From a checkpoint of a small transformer trained on Wikipedia.
Architecture: learned positions, tied embeddings.
Training: a variant of Muon for these matrices, 132M tokens, 8678 steps.
MLP neurons of a small language model. Each row is named by its layer, matrix (up: input weights) and neuron, and shows model dimensions 64-127. Each number is 200 + 40 x the weight over its row's rms, rounded and kept within 0 to 999.
Before each neuron's rows, "fires after" lists the tokens most often just before its 100 highest values on Wikipedia text that the model never trained on. A number after a token or word is its count.

fires after: "0" 24, "9" 22, "1" 15, "°" 6, "2" 5, "3" 5
L6.up136,203,227,247,231,176,151,200,172,163,289,211,155,158,200,221,243,99,242,209,172,183,195,121,245,188,215,200,211,210,176,214,243,182,200,174,163,272,151,230,177,205,246,229,153,207,194,248,197,183,341,199,219,180,241,186,248,122,222,179,210,210,244,250,234

fires after: " c" 11, "oc" 11, " cl" 8, " C" 8, " cons" 6, "ig" 6
L10.up208,213,193,196,171,226,202,168,229,208,170,153,217,154,165,253,269,220,210,166,180,200,176,219,239,237,162,260,252,241,121,205,190,163,213,137,175,166,104,180,239,272,237,196,111,236,249,319,100,222,155,198,167,222,259,187,253,206,150,204,212,193,171,274,120

fires after: " s" 11, " g" 11, " G" 10, " S" 10, "s" 9
L9.up106,217,238,158,207,234,230,178,108,181,265,211,149,290,185,151,159,261,258,194,180,209,198,175,190,244,110,146,233,202,200,196,240,196,245,223,229,172,229,140,127,231,225,220,253,179,278,138,152,233,209,243,191,175,220,169,263,176,243,241,197,187,174,207,222

fires after: " the" 35, " in" 7, " on" 4, " out" 4, "w" 4
L6.up295,178,224,216,200,212,183,211,169,238,208,251,169,164,197,205,265,179,205,159,214,208,187,235,195,226,253,203,303,185,258,195,265,141,211,190,187,181,266,168,124,189,205,167,143,248,181,268,207,223,212,225,232,188,123,117,201,227,206,186,212,205,125,126,211

fires after: " " 36, "2" 10, "1" 8, "9" 6, "0" 6, " (" 5
L6.up199,191,186,189,246,196,229,282,152,145,223,188,248,179,191,233,228,196,250,226,180,173,163,155,207,173,252,200,150,223,171,246,259,113,232,246,285,269,205,212,174,214,204,188,169,129,171,179,220,221,251,219,240,206,227,246,190,217,180,155,260,198,205,198,275

fires after: "–" 67, "2" 12, "-" 7, "1" 6, " " 4
L11.up480,150,252,237,192,162,193,255,174,143,276,127,183,209,149,244,215,207,236,241,223,196,204,141,171,161,184,197,169,141,164,179,208,168,227,228,308,220,203,171,224,273,220,200,218,200,186,225,263,181,154,249,239,226,197,114,258,152,164,225,195,162,186,228,212

fires after: " in" 42, "," 25, " to" 10, ":" 5, " of" 5, " did" 4
L11.up109,144,185,158,187,176,147,211,173,178,188,215,167,193,188,163,196,95,203,171,122,216,178,192,131,249,177,243,186,198,137,211,218,208,205,166,254,132,206,207,217,217,180,165,152,257,120,185,88,187,161,226,172,172,189,154,174,166,219,296,251,230,246,255,262

fires after: " c" 29, " f" 14, " F" 8, " C" 7, " Co" 7, "uc" 5
L11.up489,128,189,162,181,210,220,211,189,215,146,199,239,236,201,230,195,165,143,193,99,194,228,229,204,220,178,216,196,120,222,159,176,259,251,216,182,194,116,194,240,248,251,99,182,159,192,220,224,203,138,189,217,147,216,178,195,287,201,207,215,186,243,230,60

fires after: "." 28, " st" 10, "ation" 5, "ity" 5, "ordinates" 4, " inst" 4
L11.up128,193,193,258,214,177,185,159,211,289,186,166,173,190,177,188,280,159,237,229,206,244,188,227,190,139,232,93,149,226,156,214,228,245,238,170,227,257,255,170,185,229,230,161,231,214,223,127,246,223,217,222,203,182,167,260,209,205,165,208,172,202,230,244,150

fires after: "1" 30, " (" 14, "3" 11, "2" 7, " " 7, "." 6
L11.up404,167,217,221,275,277,171,276,166,241,195,192,185,232,187,260,187,220,113,250,184,167,149,141,164,180,167,219,278,128,160,176,183,197,183,179,244,240,172,170,241,257,213,151,237,212,230,225,154,173,186,198,222,256,198,250,230,174,251,165,212,255,311,235,248

fires after: " t" 20, " T" 20, " p" 18, " in" 7, " P" 7, " sc" 6
L8.up26,141,166,174,138,195,187,125,160,162,165,180,233,265,161,171,162,184,221,210,153,257,152,120,204,228,164,217,224,151,189,266,213,259,171,225,119,180,229,235,168,118,184,136,222,183,139,252,244,217,236,167,192,126,216,173,235,192,212,158,228,213,245,213,236

fires after: " In" 23, "il" 12, "ult" 9, " con" 8, " in" 7
L9.up340,154,183,247,194,215,264,59,183,184,252,167,205,179,155,145,231,185,181,173,199,238,146,124,163,182,233,242,205,192,186,210,212,194,229,258,249,249,131,197,201,142,227,173,165,151,190,142,246,187,254,305,236,182,211,162,181,189,187,68,215,163,248,210,193

fires after: "1" 18, " D" 15, "0" 10, "d" 8, "k" 6
L11.up228,254,211,181,181,172,205,231,281,265,181,279,174,205,176,200,204,170,150,173,252,188,184,190,166,178,232,260,193,194,191,325,141,256,198,203,126,187,186,157,218,213,171,187,247,173,280,225,174,226,143,195,239,197,157,165,192,169,215,200,277,238,155,259,198

fires after: " " 34, " mon" 9, " soc" 5, "g" 4, " Mon" 4, " Comm" 4
L8.up309,199,155,189,193,203,184,244,147,276,206,166,173,123,150,219,222,203,207,214,193,219,191,144,189,181,186,242,184,188,214,301,190,210,181,205,197,218,197,127,248,221,210,209,145,219,184,187,169,185,146,212,225,160,145,192,226,184,129,177,154,187,212,183,201

fires after: "\n" 14, " was" 11, " is" 10, "S" 6, " been" 5, " an" 4
L6.up532,158,206,187,177,176,245,105,242,235,180,144,185,163,242,213,228,284,244,190,206,271,154,126,282,155,210,245,202,213,188,205,207,177,214,140,201,187,192,138,228,286,205,174,173,129,217,233,238,291,221,187,224,195,141,160,215,150,221,129,194,209,106,165,249

fires after: " " 36, " |" 24, "1" 7
L9.up51,174,249,224,334,188,139,198,176,215,236,233,216,175,245,215,220,203,221,187,183,192,198,188,207,167,173,219,195,137,273,218,252,187,198,191,258,274,232,215,230,217,160,186,206,210,155,160,218,259,166,200,237,237,180,264,194,228,138,190,213,222,238,190,204

fires after: " M" 23, " m" 17, "M" 9, "TC" 7, " " 7, " im" 5
L11.up244,189,248,170,172,193,183,156,146,215,241,139,166,188,213,221,186,204,244,131,173,176,161,229,234,247,182,184,262,283,258,183,30,226,172,149,196,266,230,139,230,239,269,237,230,181,199,210,192,235,157,154,175,211,203,235,148,193,179,214,185,260,187,177,241

fires after: " s" 32, " n" 14, " sp" 11, " " 7, "one" 5
L10.up135,168,185,212,187,172,171,236,232,161,174,226,168,185,196,249,174,239,219,137,203,163,207,146,243,309,107,189,288,172,148,188,218,169,247,176,207,178,234,128,244,171,222,250,230,177,213,128,231,211,157,271,199,208,193,260,229,153,166,190,188,166,183,200,242

fires after: " C" 16, " c" 15, " An" 13, " Ar" 9, " Con" 7
L9.up232,191,134,194,172,207,117,226,163,209,168,260,150,252,124,155,114,183,164,111,232,270,223,201,256,192,190,228,161,158,184,156,181,127,176,183,202,208,173,185,229,243,238,157,226,185,227,287,188,151,249,260,186,243,267,111,235,261,189,195,252,145,250,163,195

fires after: " en" 27, " S" 20, " s" 13, " An" 12, " En" 5
L10.up477,174,230,223,163,277,263,178,233,202,207,243,188,280,168,170,208,247,196,197,172,188,190,175,149,163,198,178,180,239,258,152,231,174,203,170,230,139,266,131,165,178,287,245,252,234,205,281,142,227,190,275,128,205,210,200,253,221,208,206,132,187,205,133,193

fires after: " Sw" 16, " W" 14, " T" 8, " B" 7, " V" 5, "L" 4
L8.up373,236,194,212,243,229,233,206,201,184,204,143,151,249,220,180,196,175,201,231,164,149,196,276,278,266,209,171,180,139,211,208,229,211,202,169,178,248,191,159,215,225,100,193,161,178,161,165,198,209,194,183,175,211,191,219,179,195,233,144,233,154,184,199,202

fires after: " l" 27, " the" 13, " on" 10, " m" 5, " b" 5
L9.up149,170,109,200,209,251,234,197,183,288,214,182,198,171,197,239,158,214,241,191,133,182,250,223,206,205,222,237,244,149,151,214,154,169,206,230,217,137,221,237,204,246,220,163,193,237,165,242,168,198,99,211,192,190,192,166,205,194,283,127,221,135,206,148,241

fires after: " " 23, "-" 11, " P" 11, " (" 10, " p" 7, "p" 5
L9.up31,192,152,136,240,184,209,124,196,191,217,131,167,181,157,170,234,207,249,152,178,257,156,197,177,218,191,210,170,153,237,225,206,213,194,220,263,209,202,246,253,251,234,202,239,211,271,160,189,160,241,200,252,145,204,167,192,151,167,183,231,162,96,164,226

fires after: " A" 16, " Gu" 16, " I" 14, " T" 14, " t" 6, " E" 6
L10.up143,157,189,228,271,224,217,262,309,201,206,227,114,209,226,193,269,191,110,217,225,174,180,253,231,185,133,246,202,203,177,267,243,169,245,269,179,229,218,195,173,210,158,156,130,151,159,161,271,214,192,262,206,152,174,265,251,185,207,213,181,164,203,166,246

fires after: " " 56, " de" 5, " o" 4
L8.up558,233,157,193,173,183,217,260,201,177,233,201,198,149,204,175,220,131,187,262,208,194,222,153,219,204,226,192,227,129,221,203,219,161,163,213,270,133,273,196,177,97,268,194,174,184,200,172,145,208,151,159,209,87,172,199,267,197,131,192,209,178,216,252,206

fires after: " C" 32, " H" 8, " K" 7, " B" 5
L5.up291,185,180,192,208,178,147,229,204,121,149,174,255,184,171,172,185,205,217,181,219,221,211,139,207,193,176,250,265,210,185,209,231,126,212,186,269,204,156,260,264,207,154,235,211,174,167,234,268,212,176,123,58,173,132,153,207,213,213,149,202,188,179,209,145

fires after: "0" 17, "1" 15, "9" 11, "6" 7, "5" 6, "3" 6
L9.up5,161,196,187,197,211,210,152,173,185,187,275,144,351,100,284,186,164,188,157,241,185,120,199,203,139,145,229,209,159,203,250,223,236,230,172,240,193,142,265,246,206,182,141,182,139,179,230,176,254,176,167,238,247,243,215,187,214,171,162,185,140,209,185,233

fires after: "1" 25, "2" 15, " $" 13, " " 8, "." 5, "e" 4
L9.up211,174,214,205,234,305,222,256,232,182,216,246,232,189,232,232,231,167,174,193,179,189,127,126,251,239,263,193,160,251,206,204,251,190,207,253,183,243,243,171,184,244,223,168,154,133,155,221,275,269,134,133,224,150,191,141,252,201,185,223,204,250,223,211,143

fires after: "1" 40, "2" 15, " D" 11, " " 5, " F" 4, "D" 4
L8.up375,131,165,156,225,192,248,222,200,152,264,188,221,167,171,184,191,210,264,176,171,210,243,159,224,208,216,246,151,145,259,222,258,195,212,236,249,203,190,196,223,285,135,233,115,193,228,262,227,193,206,263,197,168,222,265,219,244,199,146,216,171,209,189,137

fires after: " |" 52, ";" 15, "2" 6, "3" 5, "1" 4, " (" 4
L6.up379,166,192,197,212,241,197,235,153,232,189,219,214,231,210,222,147,187,226,238,210,233,198,155,106,233,268,231,166,159,160,116,265,215,184,161,246,231,138,164,207,169,208,169,240,162,224,156,154,244,285,247,143,230,258,207,237,247,205,184,256,190,251,225,173

fires after: "1" 15, " I" 13, " M" 10, " E" 7, " Be" 6
L6.up483,148,223,174,250,265,214,206,125,181,282,220,179,235,218,211,218,222,150,167,202,126,237,170,225,252,164,246,176,202,178,285,215,185,281,199,146,275,189,195,234,186,200,232,124,179,173,283,235,190,267,182,179,247,156,179,236,159,180,166,225,166,226,130,269

fires after: " comp" 20, " p" 19, " s" 11, "p" 8, "s" 6, " P" 6
L10.up527,178,193,173,224,180,226,246,218,135,204,194,172,214,231,242,206,200,170,139,111,222,197,134,84,304,187,119,134,153,211,229,217,228,255,198,189,215,235,200,239,187,240,189,242,144,210,150,228,145,189,150,273,179,213,205,237,136,257,153,227,205,173,237,188

fires after: "0" 81, "ir" 4
L11.up562,140,116,196,217,197,181,195,201,226,262,260,206,211,183,289,158,231,186,210,161,215,164,184,183,204,288,166,202,169,109,203,187,193,174,90,256,252,190,148,236,191,216,283,226,134,245,207,241,251,231,258,212,234,169,133,227,140,178,242,128,169,167,244,190

fires after: "os" 26, "ot" 11, " S" 11, "us" 8, "s" 8, "in" 6
L11.up470,192,224,209,218,190,243,203,154,203,257,229,180,201,174,240,191,160,145,185,168,192,112,240,188,213,167,170,220,185,201,151,266,148,218,176,239,114,178,137,235,179,250,242,205,202,220,103,199,163,162,273,172,192,138,195,304,160,252,200,276,153,135,228,169

fires after: " D" 26, " d" 22, " t" 10, " T" 7, " " 7
L9.up249,240,148,189,179,218,176,190,192,246,173,216,193,161,232,191,233,224,134,243,246,259,205,175,269,242,206,206,176,181,207,185,177,160,223,239,194,176,228,192,224,226,241,131,250,176,166,173,166,313,165,153,161,235,223,185,278,197,181,228,214,190,191,254,132

fires after: " " 26, " c" 16, " p" 10, " m" 7, " ph" 6, " C" 4
L9.up559,164,146,144,186,193,242,215,179,134,145,152,136,196,200,179,202,128,172,176,120,225,134,218,126,274,182,228,181,174,208,112,181,192,194,228,267,237,247,187,204,177,212,189,205,235,249,201,204,149,235,247,230,194,149,173,191,256,143,240,199,287,196,206,265

fires after: " March" 16, " M" 11, " May" 8, " Mar" 6, " January" 6, "ic" 5
L8.up174,156,210,139,194,262,206,222,182,240,92,117,224,177,158,202,207,215,243,248,148,265,207,150,233,234,149,167,248,161,227,229,245,176,249,266,229,190,192,198,247,169,190,215,166,138,204,185,310,144,261,148,196,206,205,256,223,242,118,198,175,170,241,159,223

fires after: "-" 22, " was" 7, " Des" 7, " def" 7, " Off" 5, "v" 4
L11.up204,205,143,187,214,163,218,227,151,145,226,196,214,171,240,261,157,166,216,128,247,226,152,173,242,134,219,209,190,210,123,240,182,236,236,111,264,160,224,202,181,223,225,179,150,241,229,196,252,214,186,245,242,205,151,273,174,198,269,176,212,177,229,221,226

fires after: " c" 50, " C" 11, " had" 6, " has" 6, "ree" 5, "-c" 4
L6.up74,193,168,189,274,253,184,148,190,167,210,190,250,156,218,262,165,157,177,144,187,177,208,235,230,229,132,159,210,203,143,129,219,251,165,214,192,194,167,214,218,275,158,121,99,159,179,231,205,184,198,208,266,175,238,224,217,239,253,173,281,226,192,208,209

fires after: " Gu" 16, "0" 13, "C" 8, "cc" 7, " C" 7
L10.up500,195,225,181,268,273,188,183,161,194,123,174,182,250,242,219,177,226,145,213,152,238,259,166,121,236,173,222,128,225,162,180,254,228,186,207,174,237,177,163,130,232,192,184,243,186,193,280,168,122,221,207,201,214,198,186,211,209,210,196,154,177,182,287,170

fires after: "–" 24, " in" 11, "," 9, "In" 7, " –" 5, " In" 5
L9.up96,166,281,163,179,234,226,224,206,134,213,185,131,161,233,172,202,228,187,220,195,228,202,140,227,240,186,132,197,238,201,184,149,244,212,176,258,242,197,114,213,231,171,274,304,196,189,185,163,171,137,196,242,169,213,181,191,170,140,215,168,174,201,199,262

fires after: " wh" 17, " Sw" 13, "w" 11, "ines" 8, " eff" 5, " th" 5
L9.up376,168,217,217,234,165,211,186,240,211,227,235,222,207,228,310,230,122,237,166,177,144,208,212,122,225,193,175,217,183,254,268,195,216,216,160,185,155,189,203,235,205,209,138,207,253,205,230,235,129,164,237,293,285,157,216,223,194,201,173,184,145,119,195,220

fires after: "-" 24, "A" 18, " " 16, " a" 9, " (" 8, " ar" 7
L9.up16,170,201,228,151,168,220,173,197,170,210,185,187,154,155,174,196,178,192,160,193,224,205,209,183,146,214,206,224,175,203,190,257,225,261,112,200,243,180,215,229,229,191,204,257,151,228,136,164,230,159,205,208,199,202,257,150,211,219,210,233,126,162,145,148

fires after: "2" 50, "0" 39
L11.up135,217,226,164,189,154,154,209,309,206,208,209,191,195,157,162,197,168,182,219,216,171,211,190,193,225,211,233,219,248,185,224,164,269,178,149,228,224,171,152,229,163,127,243,273,159,268,236,167,165,154,211,149,192,224,175,194,181,157,220,184,146,142,312,99

fires after: " " 51, "2" 28, "1" 13
L11.up294,235,194,175,173,230,213,167,223,172,263,238,197,163,212,147,240,196,162,134,171,176,204,143,250,178,244,209,145,202,198,226,222,174,170,240,230,218,248,156,283,167,199,235,288,192,177,193,172,220,158,231,232,158,194,185,224,177,204,201,210,169,196,221,196

fires after: " L" 16, " R" 12, "ad" 8, " J" 7, " D" 5, " B" 4
L8.up109,201,209,181,221,209,188,77,220,235,192,205,214,293,254,164,209,282,152,185,235,259,175,195,162,213,204,270,204,247,112,98,194,81,245,191,191,202,188,157,182,241,144,189,274,161,214,118,201,199,211,179,184,263,229,165,218,157,204,167,187,222,200,210,188

fires after: " C" 30, " ph" 6, "9" 5, " c" 5, " County" 5, "7" 5
L8.up378,177,178,144,205,172,163,183,165,180,146,205,267,250,205,214,192,129,242,202,233,175,180,191,187,166,241,213,180,202,169,205,219,222,232,213,189,199,116,176,181,316,138,145,193,186,227,251,161,165,184,224,218,265,173,147,177,227,160,175,211,189,195,161,216

fires after: " |" 27, "-" 18, ":" 15, "," 9
L6.up565,188,210,207,184,205,164,282,194,306,199,208,218,233,182,215,220,159,195,200,175,179,200,186,226,235,129,253,236,229,213,217,158,144,226,285,243,162,203,282,186,165,223,197,128,212,120,221,189,155,265,225,210,213,182,127,234,99,197,250,249,238,191,221,149

fires after: "0" 67, "5" 5
L10.up343,200,174,217,146,226,120,203,311,172,162,259,186,276,128,221,214,157,129,220,181,184,131,205,206,200,220,223,117,160,199,252,184,329,183,163,213,193,190,197,142,166,244,193,209,180,201,295,101,232,185,191,172,176,166,166,214,246,150,188,205,236,213,211,287

fires after: "0" 25, " the" 14, " In" 11, " in" 9, "===" 6, "In" 5
L11.up400,202,164,163,190,237,152,220,226,213,218,284,108,181,170,136,196,329,261,281,266,236,228,155,227,176,169,196,168,244,134,198,192,191,292,182,199,197,212,189,156,182,204,236,232,205,189,210,131,201,230,235,227,280,154,157,226,152,195,152,228,240,110,294,179

fires after: "g" 22, "ag" 12, "leg" 9, "or" 6, "\n" 6, "tt" 5
L10.up425,240,224,248,238,222,221,229,196,285,177,209,189,227,239,191,166,225,111,166,173,224,208,238,228,130,213,239,166,201,145,148,188,194,228,124,215,262,196,153,187,254,238,156,173,208,194,133,227,145,186,187,220,252,131,124,163,193,195,112,192,211,169,133,213

fires after: "\n" 43, " by" 9, "\n\n" 8, " up" 5, " (" 4
L10.up214,163,138,107,214,209,202,202,219,120,198,157,231,168,167,208,226,208,206,225,268,271,177,145,210,224,159,155,220,182,178,258,183,217,220,205,218,258,212,121,172,184,231,178,183,238,194,233,193,243,141,276,174,220,194,278,210,228,145,213,206,177,170,216,237

fires after: "\n" 21, "0" 10, "-" 10, "8" 9, "9" 6, "2" 6
L5.up398,103,163,158,115,205,177,200,215,181,225,202,210,156,246,236,187,237,174,172,245,184,238,139,120,178,209,191,214,264,220,204,274,190,165,227,185,247,114,208,190,204,270,86,208,195,170,204,196,215,166,158,166,198,169,187,220,237,271,187,284,245,248,183,192

fires after: "In" 14, " In" 12, " in" 11, "2" 11, "9" 11, "7" 5
L10.up305,139,223,184,272,269,172,180,170,161,312,278,139,123,261,240,177,181,209,261,165,192,166,120,265,227,198,177,203,172,172,195,186,264,275,281,259,204,130,186,248,194,196,221,278,176,225,233,212,211,242,246,257,170,147,155,195,177,198,149,182,191,205,261,160

fires after: " C" 19, " con" 14, " c" 13, " disc" 12, "C" 9, " rec" 5
L9.up39,183,189,171,216,201,201,151,159,213,149,139,200,199,243,179,221,177,123,173,171,258,137,110,178,188,212,213,217,170,168,209,216,186,244,200,148,170,163,164,193,276,157,224,193,238,251,218,155,210,238,207,274,134,195,164,238,227,236,232,129,164,184,197,231

fires after: "," 27, "0" 22, "5" 13, "h" 6, " st" 6, "." 4
L8.up300,262,235,191,186,188,197,204,122,211,187,170,176,160,241,157,300,171,229,199,251,211,154,216,190,247,232,163,237,172,138,181,218,255,195,183,141,189,236,238,204,200,255,224,224,252,180,144,215,208,199,131,192,164,269,162,210,188,95,212,221,184,230,211,207

fires after: " |\n" 65, "\n" 6, "-" 4
L3.up330,214,174,175,171,163,183,175,206,237,212,240,215,125,232,227,229,189,226,145,252,204,193,84,229,189,203,207,209,150,158,190,234,158,125,183,200,260,227,218,165,208,237,207,218,146,246,165,120,250,132,194,217,204,245,272,165,240,204,181,244,159,206,112,212

fires after: "0" 39, " " 12, "1" 10, "2" 10, "9" 8
L11.up181,152,237,153,114,238,191,171,245,180,130,209,168,214,196,167,211,157,226,203,199,167,130,147,204,214,212,175,181,199,194,220,170,177,204,225,201,216,254,195,225,195,201,271,206,168,198,185,184,160,177,210,252,251,246,201,139,193,151,231,161,240,218,267,173

fires after: " d" 18, " D" 15, " R" 7, " T" 6, "-d" 5, " st" 5
L11.up406,210,207,197,177,275,206,129,211,202,165,224,216,154,256,172,184,229,270,201,219,209,147,145,196,227,226,219,245,209,214,201,220,124,203,161,173,194,223,237,189,227,238,174,182,167,200,134,198,335,195,164,220,192,234,264,237,209,190,171,215,246,177,183,210

fires after: " " 37, ".\n" 28, "\n" 22
L8.up179,184,204,125,260,253,181,141,242,140,194,247,205,188,209,181,241,263,163,235,199,250,106,169,275,177,191,190,241,142,190,216,237,190,283,215,157,153,238,126,200,177,237,88,206,140,138,123,211,232,190,217,166,145,154,162,203,254,195,204,265,193,155,202,144

fires after: " N" 16, " S" 15, " Y" 11, "N" 7, "S" 5, " Z" 5
L8.up498,170,225,224,224,194,155,215,193,196,222,209,155,183,238,203,225,89,235,201,202,184,185,255,240,240,244,186,207,252,198,209,217,190,197,206,116,215,127,210,213,130,207,215,116,208,227,133,190,272,141,291,189,175,169,198,165,165,257,204,173,228,152,126,199

fires after: "2" 43, "0" 26, "9" 15, "1" 5
L11.up349,140,245,125,207,190,161,203,240,187,209,166,192,254,192,153,244,230,174,187,258,258,142,201,153,220,240,220,153,221,136,187,225,116,158,206,254,212,209,172,247,224,201,164,205,163,248,185,199,154,258,219,144,203,193,149,235,154,203,155,224,158,271,192,170

fires after: " (" 25, "," 16, "born" 16, ":" 6, " " 4
L6.up304,221,192,218,153,287,227,223,104,186,176,174,160,231,219,190,204,208,246,176,212,209,201,193,212,176,193,115,214,186,202,182,197,216,112,167,182,219,292,216,193,177,151,210,153,242,98,248,172,220,192,198,154,228,189,149,252,178,254,154,159,244,179,163,201

fires after: "\n\n" 33, ")\n\n" 5, " best" 5, "-" 4, " also" 4, " was" 4
L2.up489,222,98,171,233,159,239,155,241,199,133,200,212,147,242,173,151,158,217,257,245,202,123,198,230,139,213,286,249,226,157,208,206,198,199,182,169,179,158,238,180,166,160,133,174,186,173,187,236,226,246,243,267,197,228,229,158,216,246,195,173,214,196,248,247

fires after: " " 32, " (" 27, "-" 15, "2" 12
L5.up572,204,246,214,160,264,207,231,124,185,244,211,170,150,157,175,177,217,223,174,156,220,219,177,272,209,237,198,228,225,188,261,188,213,143,126,292,198,227,280,225,227,170,176,251,173,139,168,246,264,269,229,219,173,195,180,215,114,229,191,187,71,183,207,164

fires after: "he" 17, "w" 17, " o" 9, " th" 7, " O" 7, " sp" 6
L10.up419,163,213,169,225,184,260,213,206,173,238,249,288,162,202,203,243,178,211,147,245,194,252,198,165,216,98,184,152,176,182,201,212,252,248,217,151,217,200,196,243,187,289,252,153,211,154,145,161,149,170,226,248,276,226,224,183,274,234,213,186,128,150,208,209

fires after: "ag" 21, "g" 21, "st" 12, "it" 5, " sh" 4, " Sh" 4
L11.up422,258,215,170,143,243,149,179,197,241,137,197,163,230,149,194,301,217,77,138,240,219,156,153,143,256,218,266,207,183,198,182,233,205,181,203,195,239,171,79,268,266,204,160,171,217,178,176,242,137,210,185,185,197,226,198,174,159,171,224,153,189,213,138,256

fires after: "–" 23, "or" 7, " Phil" 6, " mult" 6, " cor" 5, " Comm" 5
L11.up461,152,185,205,224,225,182,234,241,171,165,206,197,171,161,261,168,104,182,156,254,212,212,155,268,181,164,251,282,159,175,203,265,240,167,83,173,241,233,158,174,187,200,212,201,137,197,222,215,197,179,144,257,218,206,167,168,123,186,244,157,177,128,189,180

fires after: " C" 19, " B" 17, " c" 7, " co" 7, " cl" 6
L10.up77,151,178,185,137,217,203,196,194,292,132,213,228,141,215,166,275,242,177,167,206,224,255,202,240,194,213,299,237,170,120,187,163,238,207,172,156,209,184,174,223,204,205,118,258,264,201,205,184,139,201,220,175,193,214,203,202,173,208,197,312,139,285,188,151

fires after: " L" 26, " |" 10, " N" 8, " V" 7, " R" 7, "N" 5
L8.up550,198,261,229,189,207,200,258,147,156,227,196,191,204,278,185,142,259,198,188,216,167,188,164,212,253,209,241,249,220,254,193,237,215,200,240,117,277,168,200,189,186,175,246,194,205,130,168,234,232,178,284,227,207,163,178,244,204,212,258,207,162,127,197,245

fires after: " C" 27, " I" 8, " c" 6, " ag" 5, " ent" 5, " U" 5
L10.up183,221,220,140,252,272,149,191,167,177,244,177,225,190,197,176,254,220,197,137,184,200,248,233,128,197,205,269,203,243,208,154,145,182,188,183,226,79,222,175,186,331,156,186,174,250,197,202,143,237,249,228,239,217,210,200,204,169,199,212,222,181,229,205,180

fires after: "\n" 73, ";\n" 10, "-" 10, ")\n" 5
L5.up267,212,189,175,217,210,188,200,233,121,140,145,225,194,239,178,193,207,235,130,212,194,212,145,217,226,206,230,177,171,136,189,171,189,266,202,261,203,211,222,248,160,266,164,188,211,155,95,193,272,287,193,223,163,214,160,211,337,247,250,192,152,217,230,203

fires after: " " 38, "2" 18, " November" 7, " May" 6, " July" 6, " June" 5
L8.up55,154,253,260,136,265,161,209,146,248,167,145,171,206,141,173,221,119,226,158,191,204,226,152,221,174,181,290,214,196,195,246,208,133,229,229,197,221,201,239,181,182,206,200,200,168,168,218,156,149,204,190,198,158,227,259,262,180,235,150,138,176,237,175,192

fires after: " F" 15, " p" 9, " f" 9, " P" 9, "F" 8
L9.up184,224,187,181,209,146,226,144,230,234,131,202,193,230,312,136,143,179,260,220,211,200,217,150,118,263,143,262,242,162,209,137,184,176,196,145,156,181,228,197,210,209,223,140,251,143,262,198,244,273,244,178,232,151,183,197,178,204,165,179,212,257,215,180,223

fires after: " " 83, " Mag" 4
L9.up415,220,166,208,150,191,233,274,162,206,161,182,240,214,209,150,208,180,238,247,224,216,204,140,225,193,160,242,243,170,169,188,154,164,239,198,228,198,174,155,295,124,231,187,171,217,204,162,169,113,178,234,187,148,184,195,240,148,212,157,184,152,131,221,182

fires after: "he" 21, " on" 14, "w" 7, "out" 7, " north" 6, " the" 6
L10.up63,243,208,235,149,162,213,141,232,220,105,259,214,230,207,254,229,166,278,180,159,225,201,236,192,244,124,188,248,168,210,256,309,188,185,56,204,121,222,160,239,161,231,201,217,207,213,232,242,190,177,210,179,264,214,185,174,222,188,156,200,235,230,241,139

fires after: " C" 30, " c" 20, "C" 5
L5.up104,219,159,155,231,197,269,136,195,171,225,201,205,262,253,258,185,188,152,152,174,216,184,175,177,201,209,203,96,183,171,255,211,278,179,231,225,203,98,134,235,225,111,176,174,219,236,140,201,236,189,182,200,202,245,216,200,255,242,230,182,200,247,185,163

fires after: "9" 14, "7" 14, "6" 14, "8" 13, "2" 9, "1" 8
L11.up193,189,205,194,221,218,181,254,234,172,209,241,219,212,204,194,159,150,206,180,154,174,204,256,162,221,257,220,173,170,180,154,222,259,189,199,191,189,142,213,146,188,234,166,291,170,252,178,178,273,259,202,200,176,205,311,226,215,202,201,222,197,155,244,170

fires after: " " 92
L6.up464,162,185,205,201,166,193,93,210,258,234,210,149,157,245,148,224,224,233,191,164,213,174,212,229,264,188,280,262,254,276,305,148,170,132,227,241,238,216,130,236,183,212,215,288,207,129,215,198,228,186,241,229,206,210,179,214,113,175,151,199,244,228,193,175

fires after: " (" 58, " \"" 4, "2" 4
L8.up280,193,200,205,185,234,159,200,227,183,157,144,192,205,198,221,226,182,154,186,178,157,205,120,269,185,187,189,207,204,146,205,229,218,173,137,201,205,251,253,277,228,237,132,154,154,211,219,280,229,259,239,193,171,186,243,203,208,230,121,163,239,128,171,178